config = dict(
    num_hidden_layers=8,
    hidden_size=512,
    num_attention_heads=8,
    num_key_value_heads=1,
    head_dim=64,
    intermediate_size=1536,
    vocab_size=16384,
    hidden_act='swiglu',
    norm='rmsnorm',
    norm_place='pre',
    norm_eps=1e-06,
    positions='rope',
    rope_theta=10000.0,
    rope_fraction=1.0,
    qk_norm=False,
    attn_scale=0.125,
    bias='none',
    tie_word_embeddings=False,
    parallel_block=False,
    init='orth',
    init_std_qkv=0.0254,
    init_std_o=0.0315,
    init_std_up=0.0363,
    init_std_down=0.0363,
    optimizer='muon_hyperball',
    learning_rate=0.00867,
    lr_mult_qkv=0.5,
    beta1=0.95,
    lr_head=0.00266,
    max_grad_norm=0.5,
    warmup_steps=200,
    schedule='wsd',
    decay_fraction=1.0,
    decay_shape='linear',
    final_lr_fraction=0.05,
    batch_tokens=[16384, 32768, 49152],
    max_seq_len=1024,
    doc_mask=True,
    train_tokens=381300000,
    max_steps=11664,
    dataset='wikipedia_en',
)
MLP neurons of a small language model. Each row is named by its layer, matrix (gate and up: input weights; down: output weights) and neuron, and shows model dimensions 170-340. Each number is 500 + 40 x the weight over its row's rms, rounded and kept within 0 to 999. Numbers have three digits each. A neuron's up and down rows have the sign that makes its largest values positive.
Before each neuron's rows is what it responds to, as a language model described it from the Wikipedia text at the highest values.

Renaming or transition words. Prepositions and verbs that introduce a new name or state, mostly after renamed or changed name, such as renamed to, rebranded as, changed from; also became, turned into, released under the title.
L3.gate1463:556536538454425526462537499431478572424489482542485565495513438559489493453489475566519495479501468458504472516475548547429485446512511453533485484454452506505530465484514617455569513470492582438466527485503463471450505485519506506458471455598463441506468478528503537528488471507531537504542443514424492453497535464468513497503518529478500438527454555510491469467529463451487548462510536483500476505528573522552444572480497544492508513444497479545506448502445554536485540436397596454532478497502473523526541513498
L3.up1463:516388481516422482556574494448552487508497505522522581514513475496468543439432439538434491503455472484454394486472557451512449527459501480435521472481441441500543459512520540475451532500557511546490510519510508513552491527488522529536549486497560520523497563479493514556438507455562457572518534524452513513487532525454519497516434529540494557439487480514512471479498545575503499494433494488469529515530524510525498573467458475525535515496511478556519462464470517484548528496564541519548524552437530500458516505507
L3.down1463:451481482445479441422523458507516479504511513539513483476527501478399523457476479536443566541503513512495416526484485443517486530467501566571526484519513464520448423502555509434519493457466525511547516560576545450550495526533453443467501445526457510634522525547527529493462491492476572494547543498470519522437580474445509589507496482519505486514540569468559460477504461553489546545445481477486493474505507498523436516564477461469488496477520521540533552577499508539474561510463530506537534552500472496520534462475

Wikipedia section and table starts. Fires on structural tokens opening a new section or table in sports and biography articles, e.g. "==" before Career or "|" at a table start; weaker on award-phrase words like Player "of" the Year.
L4.gate178:465440456492552486578472581489478494538511478570461558485424506563461491500455542478498443512455469504518518381512517495520536563444539485459529557482568454553501536463443529572564505526500516473485494485481484451531497487547503491504458500503485427523494492488535539481462472527486553487540455452521416538505514524510512537604499431510411534504485530470525461558576558554483496485441556475484504557463436502496499422461476451540522520514500502556454471419455440447527559535519451464582525438389520507483494532521
L4.up178:468396459492535531538475552492429457507516511524506506471470495551497511538430480522518461557414500521522530380528504499467524534468516527469537557468521495538552514456437500516569528570506550477533508489468518461537501462494506477488458486466466421528474448503564560476440525466500545460548446516501408492491477496479544535599524456527476528489512499464493410542543555574466484502409547554479494575519461504515528418497491508530524519488525489511466497441434473453502549503588462484544506452476563533491483530484
L4.down178:454454482476471468526493538543484464519577506515508462434510608542491450559581458454561489530500570522453533522437428538515512557447526593472506566455583471524535515461482566577511521477521473502478524455509502548476397524533462491427456521427529508570489504500503554561477471458467579533529537430545489541493560483571484518497504461510527488507509436442523516479401522470477498447474475515555530493495503446507484493468526482480521534503530449483499449455435502491603472528551455462503495507490478466469563521470

Quantifiers and sentence adverbs. Quantifier and adverb words right after a subject, verb or comma, such as each, also, not, only, all, finally, usually.
L2.gate743:478539470475493455533533499439485540508427560520477553496463521510469570531560509483554477509484415580473539495528532491491535467495476456447493516534411496472478498568472562584465493482503507562478578469520519509475515472529530600524528495518491542439551521483518439427515545495482429469496477421448483479471596509537455487481521491523607480485544616490521464480528536430452555582507513457546536441547446435431441557432591508533523487531516475510490518516481421461494514482527467493445588594500457508482461472507
L2.up743:495537496469473476569535507472532578499483556497439547418502508530476516570520519512565442488506493530452504524517515505507502467529456453430484500507463463439505499528478540574519548547449527570495558480524540513454501497483514581517529495536467533407568496440455459430512519429481505536469498462482483449549594546540502466496538487455568552538502626498477483483508540474485539556479507506513522437562482471430459562437531516550447501586506501493474476518484423455476496514473500512459606558501526523488486503459
L2.down743:474494497427501469560502517479496522549502557431483476452529540485570501555513456481549469489521511543411486534534536522496555430459458444373509483572491519519545536529463502525520502499481505529532487525496468498543465501486503535560523543465479570437545442508487497514531509487524497464469508377559479481492513507489476528494500501449560477486546652426496493485548492450504515538482512477547503467534447529436465523503513514500512493548481506511518454515495461476523503474499514570474518535502539547535473462544

Naming before identifier. Words that introduce a name or designation, like named, called, name, plus the space or bracket just before a following number or label, as in named FP45, Act 1999.
L4.gate907:518499545525422456507537544495471503468525448567519480488583477503504533377519392516440561528563494505512467500524505483539474492491493564498497514598545468427523481564487514544403504477539517550527451477598461462592461517513475473476524492467494458507494591537521531600553598484544544419489474438481492484521486485471535461518550518513471555456543411483400487433585535486466528515457478442485508555460546528469542567494521496498451435501546469550504474457527415505550511448517552498504446521504502553484545565477
L4.up907:483442540492462465494522497507480504503528492528520448499552486510493523396507410475463528517561468490492434548488493492547493441492528542520526462559516473440511532586510455553463511486503506565546472467601464468538467522484463445484512448467510512508442540565532461530489582490543555414483499504486483469539435502507519430504577481552464581422528403430466498473626518493432500517503464432507460547454517529445508591494553502490455423452542441518486500456494436490535486435537514496475431524522543526506517535479
L4.down907:511543513480463450532550506470515536529470538509523462493460518563488519514540537534440477516439474461510488550458432521429519551439425530493466493517479474517538502558465511511580485454485502521504411538469463413526542438569437499421527527469417451458527505540463485477515448442430535522477523531516442455461503580496478489488516495451551480577483535519531486521486457479545560504571509401484486498489435461492459466449491500498494475515525543585494552487489476538484535529484577569439519493474567468587516460464

Wiki section headings. Opening equals-sign markers (==, ===, ====) at a line start that begin Wikipedia section headings, such as ==Career== and ===Serie A===.
L2.gate112:498558498532540550536535538426554514508521488469498427488511536496519483569434499504537503487468478505545493480459452470411516566527506584514509459482544455493496463512513510520502577444493535505478465420490433552491494496452515507537509457466470513450478500551533527482460440433417528511548558537597539467522513545476537524523556433499506557532466553453398463485522463512491506467497477495537438488523488486530529500485524544584532506479522481572524478506529503443486410550405516455460480496501529506540441540509
L2.up112:478530435475478526513464539459538512550485493511509508488546511505500436462505577431513505457489473524477607488439589492448452448482590499436528451562575525541461481496531459521544530529475497516491472478493452478493460531511499543519503557548512455456478437534511538515432480403509535488521576451486513418479516577483505525502540442587454532505510540482492500439506522525559553561501445530510532441587483487537499489520518512517513439474487509537512491539515570489533543498573507472506447518540457508576496473518
L2.down112:461426513473496496539470490511469497546549517496491478468488508487536479464543523495519465473477455515455436443500524535419502478482526567468546526563510533501493464444490492492519537503473478433506528448428541483599491509438557483557556526450575533481419427476541486507512507465470535485494489485530469425437513510441502547535516469572552496523509517529550355482484459480523394510444482516493524496528512432435474578536503463517472501534521518555468511544517522492485493401570550470490526499558436560514429502555

Naming and record nouns. Meta-descriptive nouns and verbs about naming, dating, or recording something, often after "the", as in name, named, record, date, history, term.
L2.gate769:529495491526506485537519528552587519455502454548569516409517502527456498497575508456533522517504416510450530442459524465529524500471516515503451493472468527423527471550429542578441543395536499506520516493458465503547496484520506517490531441471520545455523499524493560447474508525546566480553490454494538566528486578503498516453496501468438508504521438435525475507534472482541523513538491419482554520445553461448479479552602549488449489518597549511493542476532485522508508489520485470501525447482527557489559488502
L2.up769:515522492555470482522461530538592490492482483531550545429500489524452499443579537452509504499516405451464505497437522500530511498473526533522452479470482549448528475531461570542464526415535522519512489490455466478498489512490478501473546408490529520469496514512480547429476479523515555481514454413519541566528489578494551484473517516455414526474498418431509467478533450458493508482536487408463514537440553450449474484545553573455492534530537592456520520463545511519453537513503520448482550478459507592490534497495
L2.down769:517496410484539574474492530486487452506531537552512477436441520519517427474479447498529524481489457470511492573347499555482510524534489472473517385516529455437492463571499524493504501472418558485468453491427558456450572470490495424452469526477465489454513490550539554508463524527571517559446503477537515508436520484514545440496533468516468547535474501464489476457485522492545476498525516433464466437493460467465519548438461444524571543553556458545549574471518486454443492481414477440535522504523483449426480442512

Word-completing noun suffixes. Final word pieces that finish a noun, mostly the plural s, in reviews, awards and media text, e.g. Review-s, disc-s, accol-ades, Journal-ism.
L4.gate1452:482516490494501542536499583535510499509447514460444489473492418556501488513433511524535466501539448475552499514488521432476536453480508483509526510494465490465497490492526489443531505475542473479530518542501490420541480473491440482511446502470400478484488455441525451428464451519490497538508476518481493566487503426500440509500460529531450504501509498606467523487510560518483545537549466473454494483402459487444494532554432436544491553507428459484506545499502427507440496516489521503491509462440422522501476490494
L4.up1452:515577468536546511516473566551537434527499459512435530487460453573540520538408503515567483531546448485554462501484562467493522474445483552479528495490468520526501452477518504474452536499520482500515514554513475434518468470524516514527479521508427501478475437428487474483495442534456529501545446464504476542480479425560417449478455529503488466493484553587442523495513528530487563552500508484492515539464474452474449528511477551517496573518520511460505540567484481459399518508498496532507510526490498524451437511548
L4.down1452:477466449514464578503439512515467533452478489513473487538542488614515556418488554473515492485506457479465497551479427495522535598566523531574529472543540478451463525456494504577505525478499544463560449564480492503399502530503526516491486587450531490476532402457484522498523472517516497492461513482573520537565474384526446448528573475513585441514527498561454493537540514489558557537493516519510523480467445479576501502461484545541484479551433505478473447535504453475515486519487461495464490450515540529458437534493

Place name endings. Final token of country, state, province or city names ending a location phrase, e.g. Norway, Soviet Union, Quebec, also "world".
L4.gate896:508508549499498480427469521454457584476527465487392460555468436495531426460503548477503477461505475528490501501517508505553525531483478535497445546551564555610557439462516575511506504534551428516473529599470498561468462468529534487471558489492478473521551500476520509531537509521507517548534527432446454526407431517498547481517566525462510519531468527514534559490519516460545523565508523535586501549533494445552470483512513503562469489458477459487475465500473550492495428541508494487454451495439478499460483479516
L4.up896:478563481524495557566465466431448510504496419516437466447451464462504508438532476509483486473499486488526461479407455484534542536473551509606506500533501445509536535528538498450505483504494602473541487491463564465401503457528610586474510464443517486545479491525542453516455508536474539481463457509511442490467451512512421430511531513458459443451466547425526573480528471509520450461568455471575493565509478518449495507489504536534490526532432444554505455453483507492495455442494476464509575470473551498509501562445
L4.down896:501577500532510484461394489449491525497460565508490523504502445527515511505537454504447499528498514523490487429457493548461498522477517472553515553488493487526542429585435455561475534475479491513526533500500487539500576565530501511556528516474482515537511520467483489528475490490449500554507518455502477559410512477522553503480480499420598510488479453471586492576447517560527531497520456452537491563497573468459481568449536494503469517530523443480515502495442430484464442504507500506525565535536592484511477545510

Acquiring/containing verbs. Transitive verbs of getting, earning or containing that take a following object, e.g. receive, earn, obtain, include, acquired, mostly after to or a comma.
L2.gate1024:535489540499464527538519498542525432473531569512499499499530604505497468547488425469501503517498443469478498520421530477433539526451527531438498439439483535481509459606536498560427540502512474506454520541537508564522564543575490448497570466522471603524481513470500515422507491500421534506512470513490486500463525472490516525461422481509530462530373469430403458520484465461519556490453507543465489470500496496511502510487463501575558455550557517470464579532519547515567524472499441534472532465486512492504464528494
L2.up1024:535563483451491528482482446561528413511499571462482442579542513547434478590493509519492478516527401491412452434498505415437505517517499504510522404471436495532485460539557475557462497552495433525560510506564573487539513577508480455496459436530520536517402517531565502471512515507455560519477445488523517496486521486468482502436552442529496516482483460435409518527550518519487451500426509512503576454578515528498497540519525529517507534562529501452453542524501510509541512493552536495489479506512470487452461477455
L2.down1024:544527511436502532523397455577499551470473515483479476572483516509509510479533534524486413502524418427443451429548511476438450517486506476423535379481476558549543446562491546556468481491492541513526523507484500452425547595534476484492532479500516517548522532549485503504510489406508466427549497525437515508506455452439487505497533527452468490497558462437434508477525482439397476519495501465540507494544544530463541524466519472506565487535552552472523530538557439556543488610524444575542453427516523549512500509483

Prepositions after motion verbs. Prepositions completing verb or quantity phrases, mostly of, to, into, at after came, out, falls, one, as in came to power, out of, fell into.
L3.gate610:475520569502506533500462502556492515576501540529481542472434402563492477561555542541500536577441546530533546509475568489443513562540519448434531426495519473523501492519446426531498572468469554563511496438486534466502512536522466511507503462505462460516529555452563486586440524497455579550521528530507529524458526547528576551506513497493529495510443501492491519467453544466456500522508513530534546514482573509476501454484528444509451537487500451561520513490514506459486505511492439574545432495497452516518496513491
L3.up610:452526555528534555499494517554481514569487534506511545503454428554507480569575499553492514557430562509496528487471531482436536560548526448417570447505512468546480510513457455522526557473472544567490477471467510496494519536553475497464515446464447484514557548455558490601429519491452570495504504502473504521491532584542556542535509524497528487548475481485486505492410550471488510513513532531541552526492561487549521513506556461517472532455508439555502513474535501476463514547508459565533443502514440528485463524519
L3.down610:460489458548475546507575473464482494609579556513473501485504474459502436506515507521461498435516490516518532512487521534465496496564524593483566539521490527535574502515529501447542520485541478494435535495494464524481491554513453549491555500473566539564470510448498568435458440471512532508519518524446517501469478411482550509458512474459483431551567599420609451398532478525522549467444458450500526487501579432514429498515492477510551429494497406438467415523501419487485557434477396491531475506526478488401506413517

Fragment after capital initial. The second word piece right after a lone capital letter starting a name, often a foreign one, e.g. V-es-ely, N-ico-le, C-es-are, O-'-Dwyer.
L4.gate566:494591503514517452522506504510530527436508501473527583520533508451495427441517538457480452518579540461425492486517544474454475492521492448471512481510462494486481529541508554457473483467485470518518492478466528511461416532453513513485506508483576537540448403476518466502480611500519542476488555503502471479545457464539535515535467501490479494519440484514516504541525455479542466472461514517516497504538538529493500483467522526552506516495441506558525494428549553501538542477540464408515519477506486489518514453496
L4.up566:486468568521481414501515440537536535484525477467524613606504461481482468468508527435459465514538537475542504523508555505476481448541481452444528498570473448484496502549500497428529454484465470489514506545482569521538462509472482504455524492489537489521529451500595498510452544469497522484485557460504437506485445460474473506499487450503470531495500503484558531540504468545545491492453537490502512455532454514444503544468618479560591482475499448488497481407527466553516501453518480455467453544512481453577499477543
L4.down566:433534512482436458488452496554469548564457518531598467444512472472526484521528497555478510473487464420439423572545479543457502492484534434506472540549484429475539516590507560493470468563538456528489500488557497508547545501544464490452466472446541498484473535495549503479493540551503522511413436524489459498574497446556432431476549484498525546469515463510445533446449512550537515514496482536490452440507544508606521451451489554520486481540522491459473406558494505527547560535459556489501508500498573534512508541474

Non-ASCII letter pieces. Accented or special Latin letters and IPA symbols inside foreign words and names, such as ă in Romanian, ı in Turkish, ü, plus LaTeX _{ and ^{.
L2.gate956:504481460569499472410472564512545564541507540532510541463531511442509529564542559506471468521544506501568517571536504480509481529453481514451507485494498552476569470566435489506557466567514421500499426443540538537504473477447566502434475458473459476550505484514581541427554498482456475524498504521501491579502538519592512437515513467530536427514536522508433504417495486512507510535499503476538452487537521458517479505497525494467458541461558510377496450477466422499549517607507571446462553547495532532495543485473
L2.up956:508471450567496457420448555531561552553507542535512542486525520445475526557566563509474457523539501506562511568536509482515472526446469514439511479496505555476564490562452481508557464580522425490497423444528548535502489470441564503468492445484473488562501480508564564423568487482459474521491502533488487574504543523588508448488528467514532412505542519504424507428508496509502498534504517482550461490545505461531454478508541512473476540462558512382512482474448413471557511601509555454488543558482522496489540481467
L2.down956:510517509555520468451512504438510566461521560555510510430460524450502564565470556505451458527496535506494392585489513476516539534472488525460529554482525520523509501531423446502551517563508471561517502515494493488463464450501528507409464508446500480552544484451559573457508497493491527507450543509469500530542492428593493411588528507506501459476520497567486567499529522540530510477464516525506446470524534563474473467514515523425555529473537514474442520533472422549546455581486551525483481507468485570490532484480

Sports table and heading structure. Table pipes, date commas and section-heading markers (==, ===) in sports-record articles, such as stats rows, fight records and "===Playoffs===".
L3.gate820:495485494511492466511506521474488522507499447495509518458478482522440482482438468512478526495378524457498458539567523567533517614501505475548588482547515522469502540495472515468581463484534409447473515448486569474491472500483472436508517493531486445540550459478500530528440430486528515536468514537467523513529458460455505540543548524466544514511496443544481424555453529522452532500507472527529398511433454459477536448549471571608493478469527461499507544501495519516495511508515490529489478443510519505444557440471
L3.up820:543499517475571506479459476471471512490499453516594487479548513521441453530467436486427538531497493524491450528518491497572462494497487466545487393502481482488586447449376504437509465481543492505520547575477521488476479476532391454522483481558476511522527505512486539494450578475566506596469524454520505569497509547466505585591574469444534488548560483519504507589583526457456474504539488547591455495503496455519492467562554533519550562550503456488520470541479516499484524458561476564524516466488521470514546463564
L3.down820:451460471475494470479436502482473520453503458507495492448499545570462492437508434555474519547446495602539486578492525564560398543486483592476491476515492507489606494481506511519511470537542438481507502410487532454557477406492499526494555451487478484484542466523517521490468482564483471514531522462500499517490492468465462515573476575479514482513571482499559443451544523537545536447469417497464469432479486521533496542498482467516613535569472488535487550452500514482491493524542509501499527466516495541444513453423

Determiners and quantifiers. Determiner-like words starting a noun phrase, strongest for distributive each or every (each team, every game), also this, that, one, same.
L3.gate37:512553545507424472555505417499470563525433534505487503509557457496521482544465495510481432447433453480500512588465482457523488514517530430473473510507535499511432481607502479518535429491496489469497501577493510481544525512513555492541479521510429455420534503490501520454484515452490450443447495436492466444556548516483551474449491570472562442524484628518473449544504538506424574498462597462508543464480489517548527551519492521510472533539497452545500434466453435486495486485466499523497522509454492488474571494493
L3.up37:532539524517464436550512435489493603551465526483524525537599431508536510520475496511507447479404461512521486569491508459511503497494532439449506522508535506529442487583476494463518471502496499447529467556537530444520541533508561528553515496545402446403565494492506500484470499398479424452472481437536467436550511529476589525463512580485567444511489593504497479520465519507450537453486592489509547447487464518559513564526468499500492545547476520535480425422493442479511502481490514541499557526475509499488529450483
L3.down37:527502491521501530549438483497517521508488485507483453457488426564564557523540446514482444469494492537486482511508548523496500509531546452475519539487550571539500507558387496505523445488467517444542534505551469480576546498457586512504507583503479543443579535480500489506492467463545502459459483429509500493561443480418561492521504546522529475542525602468470528506500615483460537545496489464577465470543486557547433548523454595478548508578466428480461519464488513519535553467544544561460468488515501563481548455527

Sentence-initial prepositions. Capitalized sentence- or paragraph-opening words, mostly prepositions starting time or setting phrases in biographies and histories, such as In, On, During.
L2.gate672:552511441536506549506490510430450473508484586534462517536486500500530514584461527464515517521485549584426488444508500433496419464517515400514498547523444481482436513522441540472512524552546497507448525493528489435434524492533520550376506414516456418474560486482505487481479451519541464509530463497491530453488453552528510494491541526531500487442445489508456492537497557513440535509557500481500499537482482497521510490444511480534513465576531510435488482518460454480514450489511468561512545551526473510482493512540
L2.up672:457576517575465497417473433469407487489514518519451535547493505433520440516486436471575465473452509486481496539582566568518538587499532546532461428520461461487482495472501504489436503549507538495469587537542471515527552466505489519446445492476525542573513519441461499522517476442513515501565475526501519507409516467464423457503444483500485521484435499424493492537500499549500560486440480585441502497540539514501514420444501617540488595542521512524515464437467431548451467538449473537526528517537469589438539449493
L2.down672:478477471517515529469476421481475476523504562558465502519514532452549493492499489509551427487480479531467536511511542508498523580463450469488483492521498482499493616467498506583459540530547569458503459573471424398473537524596495512376524449486539492549478502453499493520526458411509532506502466501466448465525432485485498550494482460511459497410489462446496560557460529560451507555498484564428436537529492495524483415500481510549520472566520528476562472462488499509469471465497509510486496507559498502531524492545

Detached -s suffix. A separate "s" piece closing a word: plural nouns (barrels, raids, 1970s) or third-person verbs (exceeds, treats, warns).
L2.gate699:481531543547527517479447553497491547502500506545483530466503465486483526565461574469468556433513486515512624491510530423518387468510453469465479506523564460533514506459525470510454449467554448454548520520518529526591494478464502519477539500446499483418536494469499488527496559504482577475468511490548530540413551451494454499507453438489478475564502439531517464472457492501421575499570432456426512522447462409511476484490539488498470502478519545409515531498521507440503497495456518524514549423449414508465638489506
L2.up699:440488470506545504525497510554488493508489518504521469521456508532506480467519612602523487506522455489471489509524474534447588558561384553500474439522461533513579574502462516532527471456492461518537493417504525517517487508527484529511456473429468546434511542492505534537506550495532495531458445509494438513462443515463451398545515520480465523481541451572528518532505562484486573444419469500510539508486464558555546516441561510491493629513475532484499530553536469457496519519461616502577459494402501565506461491488
L2.down699:571506505450474534529517479497519514504523499462586513498474466564496463475449550540565468548493441544443449453493449514540586530546444544496488487462450535481485506447501518579496527461515479542473526455557537469501569512532514496465502472439488546543541548497555458532490544502540525563565516535544487570472473577455445507452544474444534521491549536536492499549496561578440509502468582474500533549483492541518527566484495518449512503476422460593529565521477487546537458441511556480507445517489519518435415518496

Before an enumeration. Colons, copulas, parentheses and "as" ending a lead-in right before a list or named items, e.g. "three groups:", "such as", "hits are".
L3.gate310:505551467493472541474497466571503485481481430528527498464553457488519479496531582444576474482533473480482514545485490575545488441470397479502484479491481516470503503611464468527465496501454495452470509472569494568479506531543583536485530516571499444520521475479474506532470480539425509512552582513406586449563474545526518450528555516491566507467549408496449427504488467481538510467446490570470498514529492459489512456471522488460513427460462486471459561444505545483495449507534507511427444497421490478501473490405
L3.up310:461503488583493530471538413415490509537520395509504514525532512528454484492492507514457437418480502572502494477500575515548466563450506489530467513488452494447571515485494479456504475527474531483466508504461549571488535525533496475464512522554532488481483492514486499483522494494466555486446521461535498479485546566499518506457440437571448499416477457506494484502512410566527522477467475417495448527592509489542480383519539560540505498427512419530517571449500554457494536462512460494456477481520495410535504515464
L3.down310:476524454448458539527531479471560488458556442485547539518492481544440445507566480515523476419488475448452434524435529528458486535494515467581520465497470441482497454540546526506491501510444507456529486490389532498488513548570534499526410530561543493460454525544503518511566483464559524506470532489565534559471563528530515507473537472440490504466461444442509477488495501538536453492486531527480439500559418469489503481460524451484527550542455480583582512500513560539535490505458497546498487426510464508514442568473

Place names. Names of countries, states and cities in running text, lists and tables, such as Sweden, Copenhagen, Oregon, Zimbabwe, often ending a phrase.
L2.gate1512:447483486458503480490445519415494482480547551538471543488489553595517462515475479457447467434560472510530485508459500509549440544508521556499503529537536478483522412556525480490540500547502540504472526533455488477498559537553492436522480509486474479521473481539469464581416494517460526457599499509486534487460520557438554515569462505527431495491477508456525498473491519530424513470544481526561496442522530505482471513521499523493467438407415495498542546551459443492573540475465510482455560486518502436457524509450
L2.up1512:450514486545526509447505541500503406446443440478481483545516468462506490564457453454519514517518514517480524478518523544422476487576526552518484491551490553518445517491428502521549418621546521497546486515381544479411475505515461554544548562516461499485473506474464495456437560489508469519530496437523518519510544538430558515433417521442519525519456455433508490532496500583388496519504477431504510515550456561521518446470546456584525558502540423517511500491562561542449563463473499566508466522533483518467483583528
L2.down1512:459500482488491519499461482547430489605496565568553456487499478487444475471493512497527460463590504586470456543542559437540570502459535482504514447452468442482477499539588530481571494480553507523452496485511491479565483495552473506510515442509474515538484548469506512558619479478428495443500512429576447449510458483459416543458474525468509547520464473498505506443495500550543569544542518460455543477509501470512492497483529514508455529548505470546542464546549491523524548490510503486502543469507523474425500510488

Example-introducing words. Words right before named examples or specific items, e.g. as in "such as", "including", "called", "from", "like"; also digits inside years.
L4.gate1127:443493461482478566490527539529560522480488544535525520531459532454542458456525529461588457485549476486484483494495511505518495515525579497533517454468459518428526470473517447419563529486427513530507478536497491469530548442541559463442508492464513456549531464574523497521458457508540432502552552472550512499504486593449529541438538515484485543473493445532496442500498569551537528577497513466488518484572521509424544525484459466515550524491588507477519583514480544460522478463523507516530499535520526482437503506438
L4.up1127:528448461566436574450533481529518480489523555475560425547429514456477498543467463490532397462493475495519472524486478526504444492500524547598507494481450502554599480466438586462478482481494506457477463501495482504493529398484508442511499451477476527551480548517473543492502512511493478514466502548560538475549496540506498517448540485420481505524512455491516466478506488455523539523518450483549526490496471445486476469480422523485576478507573526443496475533474505505530517466447527556456509543461535520447585484536
L4.down1127:531519484461470434476523532493560527518499515520514495471474451475435447518461478502509463484440466516500531475471522458493463497480499533524516474514561521510562506513511523525455436547426506456476465481462446524486542501452540543530583449510470451487465475517466535495492488522562473474591482515538524558438527467472458448477511442469518507569495525575489510465510509501376499446562444527525428441508440460502481455541500544503532448506632565532547493485426562513535444418550536572572502528458529499413469580440

Fixed phrase continuations. Mostly "of" in set phrases such as out of, instead of and income of, plus pieces inside hyphenated compounds like second-highest, murder-for-hire and commander-in-chief.
L4.gate988:512559519525428447527509449517514526494468441567523502526483489477488529458540491525485522500511523455509483495525489493558500481477550478531456475490507506462534530515471513537484562512435435491601496489478568566531574429512463565466523566481451533514510447445533451513454505561503517509489378471508524573472468481483469452524539497491426565534484499408521544521495458494432431594540497527511506499472488493457512388583475551543505495502448554538454485555516525512469549495518456467447530511468520477509539514509
L4.up988:530429505472509457563539485475451479442497511459487550577445488522550551498502469515509520486483408496506439521601469485507474466416542458507534507542409485491536545497530479467467571511530419415467491442503522605489496510513447501506556590490423514498557519449495442472521519523571521513559543454447527489416569508446514461497502468464485534552532557469509469503516511490558563489440523531462519533457507509528534516451467466466517520468434514487495552457497565480513550509458457493520478515569475487500489466494
L4.down988:484462607521518482472518563473582419549459491535481551437470469547505488496497502496508489498557496426467535523536493564417446498499557486510499534460479486464463515433442513518508525532528495546448476478511537492479537482535468432534545523523548500615442489581488484461546497476553547464493526467581494464582471476406565552500454459470485565491497514471553490465526502554502488541423481502540543468556551472542490503496480533576430485534515586473502548505470513511494449468433497590516516523547435455459477560588

Plural noun endings. Plural suffix pieces closing a noun after its split-off stem, such as vow-els, vert-ices, gang-s, temp-les, plus whole plurals like friends, buildings.
L3.gate246:458540528497450515458448560470491506541514466470475427453478468515493505511429538460575509490509524459512508507541525460512534488488506537504461504507482516414540476559547560500496505481493445481517472523525460478434515513510593526484480439553550502384514523546461493534514539518490466479530504507498550567428472406512451407527519506510564516517457546532448458467387560511518518486491479566496553487466526449495481528574530457519474480490481546522491556487552582485455578464524409506511482547544474523430471562415
L3.up246:439540528505456442495475514460540571559491476480509530428469461512471485556436500526555460500449506476459450525556528484545522489493483485475408414513516521511543486472506479511564443452470526529546521483533531581493509519484504519542427471509525579522476498481481535563477473583472484445503550473535574550458504441492412486532522527557494544505548465537457430476526474559544521519475545546477490500525520455446490510540444453513536504474438555512492543477543476443556583505488452502517473441532525518388458465482
L3.down246:425447516423477478495508486519511526497438420410547499468491468537445464514519515479563456471544512517551416533492579499451496453422525518559486482507480546541500517397505507514467573509507498527431468504460524504534547470485552467523455520522472568537433436492527484544496473436489534456463482474513494474437507454476484506481525502476456511511512507412461466510493522460516414485466591523606410473501497434526453583437496499465538497516503524571500521515520485508491578453415466481542415478515508552457428377542

Foreign-name word fragments. Short subword pieces early inside non-English proper names, usually just after a capital letter, as in Q-ar-abağ, Y-z-aguirre, N-g-ô; also plural s after acronyms (DRs, SDP40Fs).
L3.gate1399:447557474479523518494523424530521623506590490502510465493466477501451472481599513464538498435412500459446577460555522467463476484511485485457579545517483508516475511553484443602516451471442448520528467477429531513499512447454542442433480488545420474534521558440509475540477477568475543522489507551402492490406544492494534498489491535508473477605552487569506542512471447554553468447502495509486486417586500508466493530453516470467487455479501521495528450490463477505486510441421530494480576497516509527481480581478
L3.up1399:442523477469540539484511422520518628484553515524527476494444476503457451468598531493534467438444479446446582473523514433485483483525489503453552535518490492498482507562478447613520454493457453519512471482424501531474513442468562462425504469557457500519506582453504484553509472579471565543483506550415497485407544485488536498521494529489498463607548461605497530490493442552524469466519484524488476413553503507480478502476506482478477477491508525485539449502433454505487523479421530491468601515497529541472463567496
L3.down1399:464519466543538486425544475395461533553518519429579507463519447462517484466539583485518463503585462499455493469494519492556539482534481512383497498531493471540469457493521510460546466500491511525490572541548476554527500546469484468437549530519417478457596520433538498424476523441465499510469464554458495459468493497547514495563461542461440507629545541599485437537470446491541531505560497527510491457547513499434476398411553477464506459507523501496563473531427510511454545523528465519525466435544478527477490543513

Geographic scope words. Words naming a country, nation or scope of reach, such as States, UK, world, worldwide, international, national, Brazil, often after "the" or "in the".
L3.gate1184:540544543467457454480497510511425553535506519486464443439505477431552507509425416487535441501514515549504535502483452500467507495481487569543513458542545554501496513456531570503476450489535470465481530517481446485503482544435541433577506497518498469477495513515492546534536512549437486487479547463491485535423475538492466504421524460506536533477424430456603534471538492536489513511523531491471534526513526479510456544561423446505476536496449509482423518451492512470430546451494473561529473499530498464497522588527
L3.up1184:504510544477437418434500481550491546509505543497474421445526468452543535509397467496541424494484536519534524524417460531447533509408470556531510417547512565558500463461579518495482465483517526454523598536466480511514509520449487478532489465492463529486505504527460507554516543538438506541504510468482448543459472484536468501462504421502572570501410440467554536496516485559484555485488556469478542525506493471533487526508430470509472563527443536524448477531465520476427515454505502533542524526544544506472531567511
L3.down1184:597428536489528475450547505536522436494528468491483476491496514448518502504511446432539470438546510515470499514452564541523560486550549475539470516454523535511457464557507513522453531480559541456472534528471487462485538483489533512474444523526475604505459439510467495489467495536560562482551516446551456509506513497520544489490501431499542533521504573517448560548507568391497543403564507579428555503489498519500446469509539542504481478503433484514523480519465507523426547566483515532428452482525499518475561551495